Weights of a small GPT-style language model, trained from scratch on English Wikipedia.
Architecture: LayerNorm before each block, biases, tied embeddings.
Training: a variant of Muon for these matrices, 947M tokens.
MLP neurons of a small language model. Each row is named by its layer, matrix (down: output weights) and neuron, and shows model dimensions 256-511. Each number is 128 + 24 x the weight over its row's rms, rounded and kept within 0 to 255. Numbers have three digits each.
Before each neuron's rows, "raises" lists the tokens whose logits its output raises most directly, leaving later layers aside.

raises: "ch", "cha", "ach", "ching", "ell"
L8.down2204:115145133127129137147142142120125132144110152131100093116105127152107143137161148107164091171109153103127122114114136104127111153131080122151114119149151118107143093107097144133141129126118135127169159132124132139147118125172140084131158104100163081168127144099109122096077106126180117127195157092140158106161163141107144087172110105110109098107158113123112108171105175113139131089108086181128126149171170139156106112116128113065117123125102128087087121158077133088134111104103132151106117104128145115136101138164136135129120113102148168152150073109125104125131102107154123158132146125124129141124097153093133173084136147091156113108188128127152108164085146153117142143126122157110131115094136109133112167099125138118132116167108151104105120103145148130125165149152163

raises: " basis", " starting", "bone", " subject", " symbol"
L8.down4040:115101136146126108102138111082111136143140197137082116126152104163139145138123094092130120097134094161134122111161107113123084152130131149120113130124140099096127147149155154121127135111120160124148095083072130108152113196111154167130098139102136133139149139113168136127121164108111113161154137116076135136134095126106127135129100099146122159102116126106165114096166132173144132136148175105097145124142153163169106124117117152141160147146112205159104111173158111122161098120110121137073133138122147092120134111113086130103110121145102158161139114113141140174142136093170081075124104114183132145143145137113134137141164121111110128098133114147170168121098142120139125127140141131081120104134111136144154121139127107095129171154107156147085099112105147140141116155148139

raises: "ment", "s", "en", "ed", "ing"
L8.down1658:083141152077145085113127148135115132103126146125138141141099158108124145156138120153131138143130181123162138129141103119084143118126130130115144091132155146116147106117090161117108105114115068147099168139102145144093053139129087101134125127133156122066117162118134132095161144105091138106133124139184114110121144089115092102115179131129127134145131140132136090136144116109144137085135084124157102141103162151125140138141129150141159100097157133082103159157100189102107130161118152152133181125146072112077137104151119126113145166153112111131115149126151125105143087163093113131129137174136154116165103158184135122117121123113153103133110086137164142150174120089075125134139187103145105132114088125105103101111117130090146118162113158131130127160113124130133132125088137

raises: " dark", " colour", " colours", " red", " col"
L8.down3983:161130119133100101137135154132160127130112158117132139109135136133110137160150117110135113114111112129084147173158154109106126105083142105198144176123124116131121122144136176140110119168156101117146138147140128117126134116142137126167132110128085149110107135157123102164115109129136138122104084108180122136123130110089084158132135126136112090121156128149140141115148115082162147109093079116116138146096147093120111132153182124144133118112157159098104170106130118129149123146131107104131119166107099102078097158119109134088135168141155089091164150135132129112140087111117123135095127117168132092096113122144153119157141129124083118148144106140103142101120121106137136150143118116136105156150135136107126144157126146106091157096156127108153106122145118117151104125150151

raises: " newspaper", " published", " pap", " book", " newspap"
L8.down1437:149146127158137134122129146088129122117150135131127135197149137163156090080124137153087103117132134114165184131127146148099142138108146112111135142152121114114140114159143167132075073114113088118140147136136093161121148125123082097140120135085075096134104122156109112132100130135163105163149089115184086108185120093135092135161151111086132131108135132098104137137139121152135113112136138127152146163088153165101103118116150151104140107121162119145123127156189123103115128122110126108124107096121154168104170127087137154142128142092136110155144092118155146060132150097153105111128125163158170125135159139140118189124153128126162148108191127112102142096130181084191163137089133119140147109132109171125109149137157132138113115134139083111106119099122135156129149103105127

raises: "ously", "aus", "ous,", "ous", "otte"
L8.down80:136100137128141133151099167125131117152179129106132125174115125153139130108175122130096123122126149115121125151109135102110118102099142125161131140129159091130067123125134113140108119121121120147106138085164113145138072120151113165165119103152121115114147139112146121080138142169138050087124129132111120103112181113108194127129139126163109106121149136150131115144177099131086137134142151147116099126131144135122108056082144136133124159159132148111126122105103140123106173138087103125189142085148113132141132152172111128080108137150160131114138130159119139116103093134154138119140138119121134091128159145143133121101114097121127142115118143093115142129141173126092136154105114138126147092110129109098142162137095151135108156099151136116098176145083112149168093092127099

raises: " assistant", " Chief", " president", " President", " Director"
L8.down1514:128128139103114114082095107098159165119167142138154172150147091111119110088080140138125159094097162120158136141056117154077157127125105131094133160093124103105056161150157100139132097116109171130132121129101153133134129147125108105127109126110150165127081111165118132152103187119119109144119079157148117160161122104111126118107124139124127124143142165143152102145135172129113177124086169135113113157135126131107150137120151126155122164112143122151088095113133103131186147129143131127068147148117082115120117119118151108145109122131083128150148130119189180156127109132128124102096113107122117112108120154138147133157137127117188133118112117138144104170135087102114186169101140117098096080102124130135091128112182104126183138103163105091132146116115123122097087110128139

raises: "ly.", "ly,", "ions", "ar", "itz"
L8.down944:147134168099091137091089109150139131119136126142100142172112164155135105127070119107113111131124177160149077122138108151120090140145125144150161082153148124096189115106164135082071148134138162131108146080145139110117123112143105157135094141125115163142124108095142148119109140111144173135141096070135133167130130115137119123143135130136144114097135097081108095159133137178106117083133140079118140110139121155093113131127101112130147142081132133108144154138127172118144106108160127183132128093135137100094113107138112115160136159135111106104092120134116119077054137142107104116106160163130147127093105128107128094098101175116145123172143144140129085143131160182124134137126188134120141187137122141100141143146110151134151138111142122130118129093116132151112135103126111

raises: " architectural", " interior", " wall", " Revival", " buildings"
L8.down1517:140121206129157088162113152106144126120120104122095130106120120125135132141120162107153160124107142149089155170115132134123177147138110112124106145158119120115130140142102145075106101113119130105122104132124101099112176144175113087162105095159125124131134110154140090160135120156179166074117133126114126161107139125155088115137138105128099099107121126139096119122091102117138125078120139128117166130112125146138115097145145116088144137139107132099100098113115148127151121119165117103095113117117138122124107115099140130138120096158120143098110148107117202127136094110125132134073155123066129107133158112161118126127129177167090100108178120121154137099172130154106100104102150127144164136131113146113095099105125141131145175108111158099150126116158125124072111116088147

raises: "-", " \"D", ":", " \"E", " \"P"
L8.down2546:107132089139109133117117098114123162149121103122123150112169091096141121130124182149099111134125155119138170144127151120123121154146118142072174121125125179149154155114132108168173142157100143135132119127110127176121127133078126123135083108144156117125108116145099147100109149129098130130121117126157106132126129111138097089160121132181178119106133130137150121133114128133102135091138106113100133132094131111090152094122152164140139121103115105177120136132057127132159158128133145102148107144143122091137112193137131114120129149120095151135165123110172146110178163137096121095173079157125137124125154127127144107101134105120150166133156129162137113142152167112105110110103140132159156103111078118180108143122147050148107065141153116174180138120126150115091113136125099

raises: " school", " basketball", " students", " clas", " School,"
L8.down296:123097135160129112115157146132113144130110116131154122106171165087076176184167145124158106118083158116150119125103140133116122072144121125097102144132135146168084133150126129142100090081150137146121106190096093078096108137149122113117107102117154133110106141163124129138146126130097107101156120132107152129124125156090147144114124127089126107100175131101118150197117096140109172115107122107072125115134068102169133170156139098108135126083141126118141165129139088108097108143149153119087127190127123157147124112100164136116118147118185160089164126153128103082157121106140089094139132164110125103117133162168132133164122097124101117162122115125138147136106083116136130139073169094146133087121122119133141102162142107108119152162104130107106127135091108172149105092129133

raises: "ness", "”", " God", " your", " ["
L8.down3487:154115150104121119132111078106157119141128086101160142124097109140078114163148111086130112109184115118157132165127098134121152160128146155131151102135121103106079144104130089146117144113123175097154145158139144147094153128138105099138141162101103138147166159128133055133147164165122127132145134131086154162147135111109122087113139132118112096158127116124105100106111089143117102112085072146103135143132166118113125167114129108159153101173091102145143100112156078133111126169160178113120109130117111111143172121175096136127099120152145168074137134143153142171110146112149114106160115143093106086150140104133161150111108123124138128100070098151114145081075158104166117124133134123147147125158155133142132131109129104096127107119128148131117115159095106100091118115158130

raises: " Channel", " channel", " TV", " television", " network"
L8.down2048:133143115114142092133086097094161128106116154075153133159152121154187193112129184144111145192150118137116105190150100091167104132137107138144143123144100114142124135162130150174114182117133106126182148158134128119134172150126101099133124130096119098158128121142094110123123125120129148101167109136157124145162125131150142117118107125131134117096136095123125079114131117146141147160162152140097135118149135147081105160098181103130115101131177118104120068099123117143158118142129117085120129082110099118089120147111151132129106152154114091167141135145157159124152112152154138159115118166138177119073133108069106194189110144105134142138178160133115172104115133134136091165087089134165158173106142120104168151160128115144085099117128134133092100120147112162127112123155099